Part of a small language model's weights.
Size: 14 layers, width 256, 4 heads of 64 (2 for keys and values), MLP 704 SwiGLU, vocabulary 4096, 12.5M parameters.
MLP neurons of a small language model. Each row is named by its layer, matrix (gate and up: input weights) and neuron, and shows model dimensions 192-255. Each number is 200 + 20 x the weight over its row's rms, rounded and kept within 0 to 999. A neuron's up and down rows have the sign that makes its largest values positive.
After each neuron's rows, "fires on" lists the tokens most often at its 100 highest values on Wikipedia text that the model never trained on. A number after a token or word is its count.

L6.gate170,235,164,205,208,185,189,190,204,183,196,183,229,204,227,204,190,191,155,226,198,199,191,208,188,215,176,204,168,181,230,204,169,186,202,241,214,223,219,189,183,197,199,203,210,174,179,205,188,198,229,206,176,235,209,207,203,217,228,220,197,166,217,218,216
L6.up170,219,200,210,214,214,191,216,208,182,191,223,211,228,202,185,208,207,206,212,187,161,218,203,213,236,217,188,182,190,179,178,218,186,197,193,181,182,193,206,161,226,226,209,181,199,219,224,208,216,219,184,217,226,187,217,177,239,231,226,187,226,197,186,220
fires on: "." 61, "==" 11, "===" 8, "s." 8

L6.gate491,202,210,139,197,168,214,179,197,198,194,191,208,183,205,225,207,170,207,205,198,168,177,198,238,200,212,234,169,241,234,203,181,199,171,200,210,204,182,206,235,211,251,186,193,191,208,191,190,179,213,207,190,173,202,186,215,194,217,171,234,193,174,209,228
L6.up491,217,200,212,191,178,179,189,219,185,215,172,198,210,205,215,174,195,182,210,158,193,219,220,231,206,183,216,197,230,209,172,158,248,179,230,234,211,169,251,191,177,213,184,234,187,205,203,177,193,184,191,190,205,217,189,198,170,228,184,210,241,188,193,166
fires on: " in" 27, " of" 23, " on" 10, " for" 10, "ied" 7

L9.gate430,196,194,178,222,201,222,233,187,221,201,201,228,196,231,213,213,194,185,233,203,174,162,199,199,178,182,217,189,180,173,193,195,213,211,211,206,210,156,165,178,186,212,200,185,220,172,189,212,218,188,193,200,206,202,188,191,201,171,241,206,203,141,199,183
L9.up430,162,215,189,202,186,181,208,209,208,188,228,203,218,214,195,207,207,200,177,203,186,199,201,200,199,200,207,192,188,162,216,171,205,227,218,227,189,219,203,207,204,181,186,171,187,172,231,203,214,191,202,201,203,191,196,155,176,193,236,226,204,164,207,171
fires on: "==" 39, " ==" 13, "." 11, "s." 7, "es." 5, "s==" 4

L7.gate634,189,232,169,227,158,216,201,188,182,187,223,185,196,184,206,226,214,177,208,184,199,218,206,233,187,196,233,184,211,213,165,192,219,210,185,180,188,208,184,170,159,216,216,196,237,207,226,180,197,190,263,220,194,194,148,195,194,213,206,241,205,213,187,193
L7.up634,172,232,213,213,211,211,174,186,210,221,213,198,229,167,164,164,202,215,157,218,221,208,230,189,182,175,207,181,227,171,192,217,185,175,211,235,195,208,214,199,202,247,188,199,201,210,181,152,208,190,201,191,182,171,223,208,137,188,209,178,188,190,215,211
fires on: " of" 84, " all" 4

L8.gate675,198,207,198,207,200,208,193,189,193,202,201,225,201,186,202,206,224,172,205,177,206,206,172,204,173,189,187,182,194,200,220,178,215,198,178,188,210,173,207,181,200,190,194,192,163,221,208,197,187,216,211,217,212,197,171,173,190,210,195,220,210,178,211,183
L8.up675,198,205,201,202,202,210,207,203,176,206,210,228,234,197,209,204,238,176,178,185,163,237,188,199,197,146,211,177,186,190,216,173,230,236,219,223,191,205,188,199,183,216,201,206,191,202,239,198,214,204,230,212,195,194,198,193,206,194,223,188,221,184,193,217
fires on: "\n" 24, "." 23, "==" 12, "s." 8, "es." 6, ")." 5

L7.gate170,194,225,229,186,188,189,229,200,208,223,211,183,182,199,185,202,225,171,166,245,193,219,182,196,216,195,198,185,226,193,224,194,166,220,164,204,171,220,167,183,209,161,180,190,197,194,166,199,247,188,200,212,185,196,180,159,186,228,226,198,213,226,204,202
L7.up170,187,224,206,204,209,196,220,183,198,215,166,225,201,226,229,203,177,203,197,182,235,187,165,187,172,201,222,171,167,191,203,183,191,207,173,224,205,195,235,215,197,197,225,251,206,187,215,201,183,217,214,210,174,199,225,243,203,187,182,203,225,167,220,168
fires on: " |" 18, "," 12, "M" 8, "ard" 6, " (M" 5, " (C" 5

L7.gate572,238,203,209,198,206,180,143,196,191,234,200,234,259,188,192,232,224,232,215,177,222,162,204,206,199,206,203,185,197,201,166,192,188,182,233,203,194,201,208,176,191,198,187,223,232,151,207,179,189,170,204,193,202,240,200,208,183,167,208,187,213,183,183,216
L7.up572,166,233,207,240,232,208,206,209,178,190,209,182,207,183,218,178,255,184,208,194,222,189,158,214,186,198,199,184,226,201,203,195,215,205,209,225,201,172,185,211,221,204,195,227,212,201,171,208,198,202,199,179,204,226,181,202,194,182,198,202,188,180,211,184
fires on: " g" 53, "g" 9, " of" 9, " G" 9, "ok" 5, "ew" 4

L6.gate144,221,227,183,198,133,215,215,202,210,180,168,197,217,212,207,158,208,189,181,215,195,189,207,181,175,182,222,206,207,216,200,192,228,192,181,195,215,170,178,209,182,187,197,180,171,191,186,203,186,185,203,228,189,166,170,198,206,226,179,196,206,200,199,197
L6.up144,165,177,194,176,205,214,221,198,214,180,186,204,220,167,194,269,182,193,197,206,199,182,207,187,219,225,197,195,198,190,195,238,192,201,171,232,225,225,225,191,227,198,211,235,212,243,191,186,198,191,205,224,188,153,223,202,177,226,195,237,223,187,175,215
fires on: "6" 24, "7" 16, "5" 10, "8" 9, "4" 8, "9" 7

L7.gate699,143,230,205,203,190,208,197,211,186,212,178,213,219,222,224,202,180,233,177,170,227,203,220,204,217,206,142,201,187,216,231,193,200,175,196,207,231,229,218,186,160,212,216,223,219,177,153,209,208,167,198,186,197,199,202,236,165,218,189,165,192,218,191,179
L7.up699,200,194,214,179,242,162,196,229,209,204,198,226,210,185,211,194,181,199,228,180,192,208,214,194,199,180,196,216,199,202,188,236,197,213,221,171,155,195,215,236,205,211,193,197,178,254,164,230,230,205,171,171,157,226,166,221,184,196,194,194,195,228,206,210
fires on: "if" 16, "ar" 9, "at" 8, "r" 7, "y" 7, " ==" 7

L2.gate276,195,232,201,172,230,181,187,221,179,199,227,183,231,186,190,210,194,230,175,234,201,207,212,210,206,202,189,181,213,139,182,190,219,176,208,189,192,191,210,241,185,237,209,246,203,193,193,215,201,200,211,213,195,183,186,222,172,188,186,212,206,171,212,173
L2.up276,208,215,178,196,214,207,197,239,178,218,211,204,251,170,172,187,220,216,176,226,229,227,224,227,183,156,224,177,199,177,196,176,234,190,209,188,185,204,219,236,195,234,230,219,190,185,228,241,212,206,199,210,194,193,190,244,197,196,177,194,216,201,221,199
fires on: " comm" 15, "ch" 13, "ient" 9, " help" 9, "ut" 6, "n" 5

L4.gate435,171,186,187,193,239,193,196,233,220,170,199,218,199,187,186,193,204,206,226,214,165,198,211,185,196,188,223,221,219,182,206,201,231,222,180,180,203,196,197,171,196,219,240,200,223,190,193,216,206,226,206,174,203,195,197,209,198,176,189,187,210,208,192,227
L4.up435,206,182,172,197,196,200,212,202,207,213,184,191,207,199,197,234,220,182,213,210,176,179,184,212,194,205,181,215,168,212,207,204,219,214,220,193,218,186,225,201,204,232,218,182,227,179,185,201,231,196,189,211,247,186,200,211,231,144,193,237,224,227,204,202
fires on: "st" 13, "v" 12, "re" 11, "is" 9, "un" 8, "é" 5

L8.gate216,173,171,156,215,222,205,211,179,177,204,232,182,207,200,212,209,198,198,188,202,197,185,168,199,194,160,187,148,191,171,227,234,201,177,196,188,164,193,220,241,233,192,166,220,192,226,190,203,190,201,245,225,170,184,202,198,167,210,197,221,200,179,181,198
L8.up216,184,193,150,232,208,192,203,175,219,183,177,213,194,168,217,261,190,189,174,200,200,208,207,234,205,191,190,180,197,177,189,163,214,217,187,224,210,187,191,244,201,172,189,224,157,167,227,187,204,194,226,205,199,182,194,231,217,178,183,171,212,191,194,200
fires on: " any" 18, " some" 14, " every" 8, " many" 7, " no" 7, " one" 7

L4.gate43,217,187,196,214,183,198,202,198,185,221,213,186,182,203,184,189,218,158,192,205,201,207,219,208,202,259,245,207,199,180,210,195,219,177,214,206,191,217,216,173,207,215,216,166,194,146,184,248,232,202,202,217,239,206,211,174,204,205,205,200,164,195,179,191
L4.up43,236,172,204,209,203,174,207,189,218,162,182,210,202,205,236,198,193,217,232,174,178,180,207,199,218,210,226,166,223,177,218,222,216,178,191,162,178,192,198,187,221,186,197,198,208,215,207,200,205,192,209,199,198,185,216,225,156,216,203,185,188,228,169,186
fires on: "id" 18, "or" 12, " office" 10, "ar" 7, "ank" 7, "ill" 5

L2.gate41,242,225,150,196,234,192,205,203,194,230,191,229,224,202,191,225,233,181,187,237,185,176,201,192,184,226,211,197,159,187,196,196,198,212,187,223,196,189,143,197,214,173,183,180,208,202,197,202,161,185,191,222,218,206,250,211,210,217,211,208,173,210,205,211
L2.up41,222,210,170,200,236,192,204,220,181,225,201,208,200,222,219,207,190,186,190,212,165,191,203,185,194,193,210,190,177,184,205,214,180,175,202,188,220,167,152,221,197,205,215,205,213,190,187,188,220,158,197,189,204,211,201,190,190,201,226,204,201,215,191,197
fires on: " att" 21, " ass" 20, " ins" 14, " Mass" 11, " mass" 8

L7.gate300,211,216,203,181,190,191,245,201,192,178,212,211,194,172,198,202,218,197,222,191,119,218,179,219,219,193,219,210,216,191,204,178,186,247,199,212,170,187,174,209,182,220,183,208,212,185,191,211,225,242,214,171,192,207,181,178,224,203,205,168,192,196,206,215
L7.up300,197,214,196,175,197,215,218,203,175,164,205,214,208,196,199,192,220,166,209,201,132,199,170,196,203,202,210,193,214,195,196,189,198,253,205,216,181,203,170,201,176,228,192,213,199,170,227,212,207,221,224,181,194,181,192,174,213,180,230,179,207,195,219,218
fires on: "==" 26, "." 13, " ==" 12, ")." 8, "s." 6, "es." 5

L2.gate594,165,166,184,197,228,201,200,188,196,215,212,135,198,191,215,190,202,204,174,203,231,203,166,193,212,231,202,227,218,191,222,168,201,224,224,219,213,226,203,206,168,186,211,188,204,237,188,231,205,195,210,231,175,194,196,198,183,202,187,198,193,205,194,173
L2.up594,201,153,175,211,219,184,196,165,213,217,216,154,188,203,203,192,207,228,191,203,240,203,171,192,216,228,198,224,206,177,216,147,199,211,199,209,229,229,180,193,183,172,179,201,203,211,212,220,211,206,219,223,188,204,215,214,211,204,187,186,179,206,184,186
fires on: "T" 14, " 51" 13, " larg" 10, " five" 9, "t" 7

L8.gate507,228,191,202,219,163,234,192,206,172,198,212,178,196,222,188,166,187,202,210,204,182,237,164,215,223,204,208,209,185,225,229,233,204,207,202,195,178,208,190,242,227,198,199,181,223,207,194,204,210,203,201,184,231,183,185,183,226,203,209,210,228,212,188,217
L8.up507,198,190,169,236,195,198,192,248,187,189,214,183,190,194,167,235,179,184,220,201,217,228,205,213,199,237,174,229,197,188,212,207,174,183,196,192,192,184,249,186,220,211,192,234,226,225,203,181,211,208,188,184,210,206,183,198,192,183,226,184,198,178,203,204
fires on: "\n" 62, " |" 10, "ar" 7, "er" 7

L2.gate239,215,210,183,213,221,188,207,193,227,175,228,210,165,229,221,188,179,194,200,201,222,206,205,192,185,193,195,206,214,179,220,222,192,203,208,214,202,192,182,197,210,200,224,195,185,165,228,178,230,176,167,205,210,219,193,164,218,232,228,196,209,196,175,178
L2.up239,174,202,217,218,176,195,219,166,232,190,184,193,144,226,201,201,187,189,199,184,207,198,210,186,194,219,200,172,198,177,237,228,209,181,198,186,208,179,185,182,179,195,213,200,200,186,197,206,223,188,183,201,207,247,218,199,223,213,184,219,189,193,187,185
fires on: " new" 17, " original" 13, " former" 13, " previous" 6, "olk" 5, "est" 4

L9.gate554,182,211,238,222,212,213,208,218,236,214,213,204,190,177,210,231,258,186,173,188,173,225,198,218,203,238,198,177,198,209,190,191,174,217,200,211,208,215,222,185,213,188,159,210,201,250,206,213,196,191,231,175,178,175,225,194,220,177,170,158,224,200,216,216
L9.up554,196,221,192,222,197,211,228,176,186,184,244,206,200,202,197,213,248,182,173,186,192,206,198,204,218,199,208,198,219,210,212,187,190,219,165,200,206,195,194,200,216,197,204,194,220,201,202,227,232,207,209,196,192,225,203,172,214,169,150,188,219,196,223,199
fires on: "," 42, "s," 20, "e," 7, "es," 4

L4.gate348,178,201,182,196,168,205,225,213,200,183,195,202,183,212,182,183,216,188,174,214,193,179,199,216,205,238,197,230,190,223,220,206,219,168,157,207,225,179,236,224,183,207,221,208,197,169,219,202,208,192,189,220,189,218,224,193,211,209,217,169,197,169,205,204
L4.up348,201,198,232,219,192,202,204,185,179,204,195,191,233,181,224,208,203,225,212,194,206,194,204,209,212,198,210,208,184,174,195,201,213,178,219,218,161,197,203,197,205,206,187,165,173,227,195,205,212,227,175,201,183,202,171,184,172,249,221,186,185,227,185,236
fires on: "al" 36, "if" 12, "or" 4

L4.gate118,169,207,213,202,201,204,192,232,209,160,230,218,212,152,185,205,189,213,216,189,191,243,185,207,235,220,200,236,209,176,216,167,191,230,172,177,216,250,207,188,183,232,225,211,193,201,163,205,214,185,201,206,195,213,200,216,198,218,203,197,215,187,179,192
L4.up118,219,172,221,192,221,178,184,171,211,201,196,226,217,213,216,253,212,200,174,217,209,228,201,209,217,232,220,200,179,195,207,180,199,199,184,182,210,180,223,197,231,196,192,223,203,183,215,176,183,215,190,176,207,176,233,185,217,194,152,229,195,212,196,227
fires on: "ess" 17, "ere" 10, "ist" 10, "ce" 8, "un" 7, "is" 6

L8.gate429,185,193,196,208,204,155,204,194,204,185,189,171,176,178,200,177,200,157,155,219,162,210,199,212,180,209,201,211,206,199,155,166,229,196,207,158,236,177,202,162,222,200,175,209,185,220,205,182,206,230,202,211,185,225,175,215,233,237,183,184,203,190,217,192
L8.up429,196,187,202,179,238,204,227,186,206,218,204,190,195,213,224,153,202,205,196,222,198,191,203,246,178,188,227,191,209,211,246,176,213,182,197,247,224,170,238,189,174,216,158,199,220,180,200,203,190,224,219,200,184,213,203,214,150,191,200,191,231,164,195,204
fires on: " of" 42, " in" 18, "," 6, "ge," 4, " for" 4

L2.gate352,177,198,195,214,196,212,235,203,177,186,178,233,177,228,223,189,237,222,202,205,193,177,199,230,188,191,198,173,170,211,226,199,202,210,208,174,182,188,196,182,207,205,233,240,163,186,188,232,179,194,199,189,231,198,194,208,201,195,206,182,193,210,171,181
L2.up352,234,209,213,188,176,234,263,185,197,215,208,220,189,227,220,197,197,187,208,236,217,214,183,162,223,206,184,234,193,191,208,182,221,234,247,174,196,191,182,223,199,213,185,227,220,184,218,218,184,212,197,204,191,205,193,189,190,213,196,196,193,208,235,178
fires on: " 200" 40, " 199" 24, " 198" 18, "Gen" 5

L9.gate371,188,224,225,195,199,235,208,202,191,200,201,194,189,215,218,190,176,202,209,227,206,203,190,202,195,193,220,199,203,174,230,200,228,221,214,193,229,210,219,223,197,211,212,191,203,159,198,201,207,191,221,215,171,205,208,208,202,178,242,206,207,181,203,210
L9.up371,204,212,197,226,163,221,160,209,184,194,177,201,175,199,211,206,197,187,207,168,192,219,219,204,206,216,198,213,190,215,153,233,214,208,194,188,178,180,196,154,197,182,199,224,201,173,222,211,180,203,213,196,178,203,148,185,168,202,236,203,175,200,201,184
fires on: " and" 48, " from" 10, " From" 7, " of" 7, "," 5, " not" 5

L9.gate142,189,197,164,212,182,193,236,203,193,177,198,163,203,212,198,206,224,188,210,229,222,211,215,213,217,188,203,203,199,215,193,205,162,149,183,209,227,237,220,194,224,186,228,223,191,224,218,176,202,195,157,215,239,231,211,189,189,207,212,225,205,197,212,155
L9.up142,195,208,190,240,214,219,207,198,220,209,185,185,221,204,212,217,230,234,205,194,191,210,173,211,184,198,206,213,224,194,182,223,209,213,228,208,182,219,214,200,177,208,168,183,207,151,207,200,230,209,186,198,182,193,214,169,183,218,174,241,179,230,192,195
fires on: "it" 14, "or" 12, "er" 11, "ur" 8, "." 8, "e" 5

L8.gate0,179,193,196,211,147,226,176,204,161,190,186,191,212,186,214,185,192,193,223,166,229,192,201,181,205,170,209,202,213,245,228,222,207,207,210,157,213,206,190,212,206,186,204,193,202,184,197,214,185,192,212,209,256,204,220,187,184,167,192,205,207,200,185,216
L8.up0,172,228,219,163,202,203,191,196,203,178,186,167,205,171,219,182,201,209,199,177,226,203,196,205,207,191,202,192,229,212,210,249,157,214,231,203,214,248,219,223,226,196,192,182,222,184,194,204,202,186,212,180,201,200,235,184,176,209,184,200,174,191,225,236
fires on: "\n" 27, " that" 7, " called" 6, " \"" 6, " said" 5, " found" 4

L4.gate63,205,217,194,192,180,255,203,186,172,212,148,191,175,186,225,171,183,183,150,191,201,184,203,188,218,184,209,209,210,222,179,161,207,208,167,176,230,210,203,182,175,236,186,212,172,218,173,192,220,189,192,206,193,215,191,193,182,234,222,206,183,182,205,206
L4.up63,184,192,234,168,205,221,208,200,214,199,221,221,216,200,206,203,200,200,200,173,171,187,237,208,178,181,192,213,191,219,174,216,217,213,204,191,201,214,207,159,193,224,195,219,184,226,184,191,224,220,214,162,178,211,231,178,224,208,207,161,190,176,205,231
fires on: "ic" 21, "in" 12, "umb" 8, "urd" 6, "ation" 6, "g" 5

L11.gate538,209,211,210,216,201,170,175,200,193,232,183,207,215,206,215,211,231,217,209,169,185,194,194,199,144,194,211,147,221,212,208,224,193,190,208,189,178,181,212,177,195,218,182,207,215,184,187,188,182,190,200,166,233,208,173,210,219,201,194,222,217,213,211,197
L11.up538,199,239,213,190,202,203,226,237,209,231,205,186,222,185,183,153,221,209,149,204,200,217,204,170,194,199,228,225,192,208,194,211,216,216,175,209,215,180,202,180,210,188,203,205,223,209,214,181,167,215,206,215,189,210,197,189,176,207,173,198,159,233,218,203
fires on: " of" 58, "/" 12, "-" 4

L4.gate492,176,218,197,185,178,240,162,212,232,199,163,170,189,172,232,186,227,204,221,212,216,216,186,193,194,188,208,237,194,187,176,229,192,192,194,201,218,194,232,226,216,195,182,250,208,205,199,204,225,192,215,172,192,195,193,208,186,207,182,206,185,212,218,206
L4.up492,212,194,221,208,157,238,204,216,198,250,206,207,197,204,184,204,152,183,189,184,172,230,175,228,194,201,194,184,212,216,187,242,231,177,219,170,184,213,220,167,175,227,197,229,212,198,221,150,191,200,204,214,197,212,235,196,192,211,159,223,201,184,207,209
fires on: "ar" 15, "il" 12, "a" 11, "uck" 9, "ill" 8, "ot" 7

L2.gate117,239,195,221,209,217,225,241,210,175,229,217,202,194,201,183,191,186,198,167,221,199,184,175,219,204,218,228,232,189,164,255,231,160,191,205,223,180,164,212,222,168,183,184,187,211,192,172,167,172,222,210,212,202,199,232,201,187,193,199,192,247,222,197,225
L2.up117,211,234,204,179,193,185,216,198,190,224,210,195,204,168,152,188,199,215,198,192,220,170,204,203,213,238,228,206,192,178,222,243,144,205,221,198,191,187,199,181,209,164,181,192,187,199,179,183,190,191,185,211,195,203,243,216,196,227,228,217,227,195,205,202
fires on: " family" 19, " hand" 9, " acqu" 9, "urch" 8, "ich" 6, " brother" 5

L7.gate74,185,211,203,222,210,203,177,179,220,191,190,201,217,205,248,221,195,165,206,189,214,222,188,230,224,183,175,171,197,217,197,216,207,186,235,208,200,206,202,189,213,198,185,222,228,196,198,202,205,181,216,194,153,219,209,234,171,199,179,186,193,175,203,177
L7.up74,176,176,212,183,171,196,211,188,245,205,212,216,205,190,217,207,201,175,205,193,234,187,193,215,195,208,213,198,210,214,135,225,218,210,219,218,188,213,218,218,178,238,214,190,173,200,211,204,195,215,225,203,179,151,250,212,173,207,193,209,195,199,194,188
fires on: " tw" 11, "u" 11, "ut" 8, "t" 8, "w" 6, "am" 6

L8.gate145,207,219,192,211,195,205,196,195,192,212,204,213,164,201,217,209,193,188,209,187,201,226,192,206,235,218,233,201,217,199,199,187,197,156,176,194,200,215,182,229,175,189,195,220,204,203,194,193,184,194,240,178,197,182,201,187,216,213,184,204,201,165,234,211
L8.up145,180,245,192,223,181,223,186,203,201,171,218,195,160,212,200,168,206,173,198,216,205,195,195,232,228,221,247,197,215,197,201,184,218,214,186,183,233,204,201,189,200,179,210,209,201,199,234,219,196,191,193,207,183,197,187,220,176,182,193,180,209,214,223,222
fires on: "s," 19, "," 18, "y," 8, "e," 8, "o," 5, "ing," 5

L2.gate662,202,189,205,186,210,208,175,162,201,236,241,167,223,137,224,166,171,250,174,192,205,209,229,214,191,232,206,198,198,190,192,214,218,180,236,214,184,181,195,178,169,185,220,208,155,193,222,209,188,223,184,189,190,182,175,180,204,223,229,180,203,213,177,206
L2.up662,172,178,191,195,162,173,195,196,211,237,201,200,169,229,196,165,176,227,180,203,255,194,176,184,213,186,212,199,236,181,216,233,191,192,250,167,214,188,222,187,241,194,194,204,204,163,197,201,228,211,175,233,197,214,258,174,185,198,219,203,198,229,229,199
fires on: "ift" 15, " born" 12, " Life" 11, " And" 8, "augh" 7, "ife" 7

L9.gate662,232,181,211,190,218,195,166,210,198,222,192,187,165,202,208,217,215,211,219,180,213,200,193,231,189,199,211,200,206,215,186,194,184,187,188,217,180,177,204,172,172,201,173,175,223,197,197,192,210,203,170,215,199,212,176,219,220,232,203,148,202,182,177,175
L9.up662,181,192,222,171,221,205,175,185,185,201,192,215,208,243,198,236,222,201,200,227,203,217,198,197,220,198,177,219,209,236,168,199,182,254,202,256,179,192,193,206,212,171,209,177,182,187,221,188,201,212,200,202,226,192,166,201,218,218,192,221,201,189,207,201
fires on: " |" 24, ";" 14, "/" 7, " as" 6, ":" 4, " " 4

L8.gate354,184,230,201,196,203,242,189,207,206,161,167,221,203,213,182,185,225,186,198,180,188,198,193,191,211,169,214,176,175,209,195,222,192,180,190,204,211,198,208,200,199,233,212,194,210,187,179,218,193,204,224,205,216,188,226,198,168,201,201,231,214,194,222,227
L8.up354,151,196,203,215,165,203,184,240,160,192,189,177,192,229,169,184,197,185,209,192,194,217,168,202,211,215,190,167,194,203,154,198,174,203,203,185,163,196,238,182,182,214,196,210,208,239,202,188,200,192,165,150,234,175,227,208,219,211,227,208,225,187,212,201
fires on: "\n" 73, "." 11

L6.gate206,205,197,198,196,188,227,194,197,179,189,212,196,189,247,211,184,182,168,177,217,177,210,174,185,177,217,184,180,212,194,177,215,171,219,208,225,197,197,196,171,187,165,210,204,209,194,215,186,199,187,227,193,199,206,194,218,254,188,208,216,231,180,233,188
L6.up206,191,206,195,188,206,192,245,216,184,244,230,218,174,196,234,206,212,223,214,222,204,223,187,226,162,215,217,182,190,207,201,210,208,200,180,225,194,184,221,160,199,225,204,231,204,168,206,192,185,252,209,217,204,203,226,207,224,167,222,249,163,171,171,212
fires on: ";" 40, "/" 9, " |" 9, "," 8, ")" 4

L8.gate302,212,203,218,167,224,206,205,215,215,171,220,216,165,204,183,194,183,182,211,206,163,197,192,184,215,215,208,183,199,187,186,181,173,182,231,214,210,192,255,173,209,186,180,201,152,232,217,162,194,178,199,189,223,196,211,176,223,215,180,195,184,200,204,240
L8.up302,201,180,203,227,221,195,234,191,181,223,205,186,184,210,180,198,202,181,162,200,178,194,169,182,224,182,157,193,201,235,227,181,198,177,226,188,189,219,184,176,209,222,188,225,156,187,217,184,161,201,211,199,199,199,206,235,169,198,201,261,224,217,196,209
fires on: " |" 29, "f" 17, "ul" 7, " Sal" 5, " Pos" 4

L11.gate14,234,202,208,202,228,205,210,223,217,200,182,197,168,222,239,207,178,197,219,215,225,206,210,186,232,203,189,207,174,176,245,190,193,199,224,185,222,228,217,173,158,182,216,186,198,162,167,182,204,180,203,188,204,244,209,223,217,234,203,185,195,176,233,202
L11.up14,196,217,174,223,196,179,192,175,228,211,198,206,212,214,199,210,189,236,195,184,185,206,199,180,178,213,212,184,154,179,179,181,221,210,177,214,179,176,180,187,230,237,144,210,198,204,244,190,200,210,204,161,186,185,183,209,188,251,212,200,196,201,190,225
fires on: "," 59, "e," 6, "s," 6

L4.gate583,190,200,189,179,207,212,223,222,199,234,203,203,173,226,220,206,223,220,201,200,208,207,201,209,163,187,181,185,231,158,200,211,227,221,208,225,195,199,187,222,207,217,196,183,194,212,179,193,211,237,233,207,181,208,200,230,189,196,206,213,186,181,184,165
L4.up583,218,181,195,205,210,195,245,216,147,183,185,175,196,214,210,193,202,202,217,198,215,208,208,257,185,176,186,193,204,193,221,214,209,222,194,199,186,198,189,168,188,232,233,221,192,205,212,201,176,203,204,203,176,176,213,245,172,244,184,234,219,206,184,185
fires on: "nect" 18, " mon" 14, "cept" 10, "n" 8, "ch" 6, "t" 5

L9.gate521,190,221,170,216,206,197,227,211,224,180,216,221,184,200,198,186,243,193,225,202,177,188,177,191,215,157,193,158,188,207,169,196,180,196,209,189,214,214,192,181,189,195,170,230,189,189,216,219,205,211,201,168,206,166,218,191,241,233,199,223,199,202,199,200
L9.up521,191,186,184,211,197,195,159,191,166,191,189,190,207,196,175,187,177,205,236,193,193,171,192,209,258,197,172,177,212,237,175,217,229,186,232,135,200,229,215,182,171,210,203,209,225,202,219,218,183,248,188,199,235,194,208,204,215,222,220,239,174,181,172,226
fires on: "." 45, "s." 13, ")." 8, "y." 6, "a." 4

L9.gate62,180,199,205,184,228,214,214,189,169,192,164,211,218,189,200,195,188,221,220,176,208,216,144,195,226,179,243,203,189,222,178,218,193,206,194,208,189,205,174,174,183,213,221,190,208,219,223,168,212,203,156,178,170,212,220,237,194,208,162,199,194,171,223,200
L9.up62,196,178,231,204,213,184,224,179,200,212,174,169,222,196,216,241,178,228,194,212,228,186,225,162,213,173,225,218,215,205,193,223,166,203,184,190,206,246,192,178,223,192,251,202,222,188,229,168,196,203,181,193,221,218,178,181,180,186,176,193,198,219,176,180
fires on: " |" 26, " is" 12, " was" 10, ":" 4, "emor" 4

L6.gate83,197,222,191,188,223,230,211,181,232,219,208,175,172,208,189,176,242,201,196,175,198,185,234,242,223,223,251,194,206,214,176,190,222,186,212,197,204,186,156,177,207,190,189,211,170,224,192,203,205,225,202,228,157,183,219,169,221,204,171,203,197,155,198,221
L6.up83,180,189,201,209,217,229,218,180,220,197,165,191,218,159,205,168,222,212,223,168,187,189,191,179,192,221,185,203,192,213,198,215,198,204,200,199,180,177,185,191,204,184,203,209,236,216,202,222,204,150,219,210,146,194,207,214,206,219,201,241,216,175,182,231
fires on: "9" 11, "8" 10, "7" 9, "1" 8, "2" 8, "us" 8

L9.gate372,239,206,218,240,192,209,192,215,165,208,190,192,191,207,204,222,204,194,209,207,177,192,206,200,176,216,214,198,219,201,159,196,251,200,208,175,192,204,194,200,171,200,218,226,214,189,184,185,186,203,163,226,209,193,191,231,206,210,178,180,193,216,200,178
L9.up372,192,222,234,189,210,145,186,197,192,198,202,180,206,194,203,173,197,187,195,221,185,210,231,211,155,177,189,201,212,205,204,219,221,201,187,197,212,189,226,161,215,221,167,195,159,200,198,224,185,208,190,179,173,232,207,211,182,190,199,205,216,175,247,241
fires on: " in" 35, " of" 18, " from" 4, " April" 4

L2.gate494,162,219,182,196,189,199,194,212,182,205,164,186,164,204,197,192,193,185,185,178,179,219,214,199,203,191,194,188,208,186,207,218,203,222,206,155,228,194,206,211,188,213,197,216,239,208,225,192,212,209,198,194,207,200,227,180,193,225,221,197,199,211,198,224
L2.up494,157,237,234,196,179,199,212,180,173,214,201,191,190,197,187,200,203,184,181,162,197,232,214,191,173,180,177,193,199,187,227,183,194,234,181,192,199,222,214,225,188,212,201,220,194,230,197,212,227,211,176,200,211,215,228,208,194,238,238,181,191,213,241,224
fires on: "ation" 50, " they" 8, "ark" 7, "art" 7, "g" 6, "ition" 4

L2.gate487,176,235,185,194,225,178,197,205,184,229,182,207,210,211,180,177,185,205,183,171,193,201,179,189,204,197,178,179,180,233,202,229,212,212,177,200,192,191,183,216,223,220,163,212,224,214,173,233,173,205,186,211,219,214,162,236,181,191,197,192,181,179,196,219
L2.up487,197,202,194,196,229,166,207,200,220,233,165,180,208,219,179,208,198,214,190,161,205,162,182,218,197,167,185,220,174,221,196,243,220,229,201,185,179,181,204,189,226,232,222,201,226,201,177,237,198,215,226,214,219,225,211,236,170,200,180,217,154,205,202,221
fires on: " of" 43, " ag" 14, "ently" 5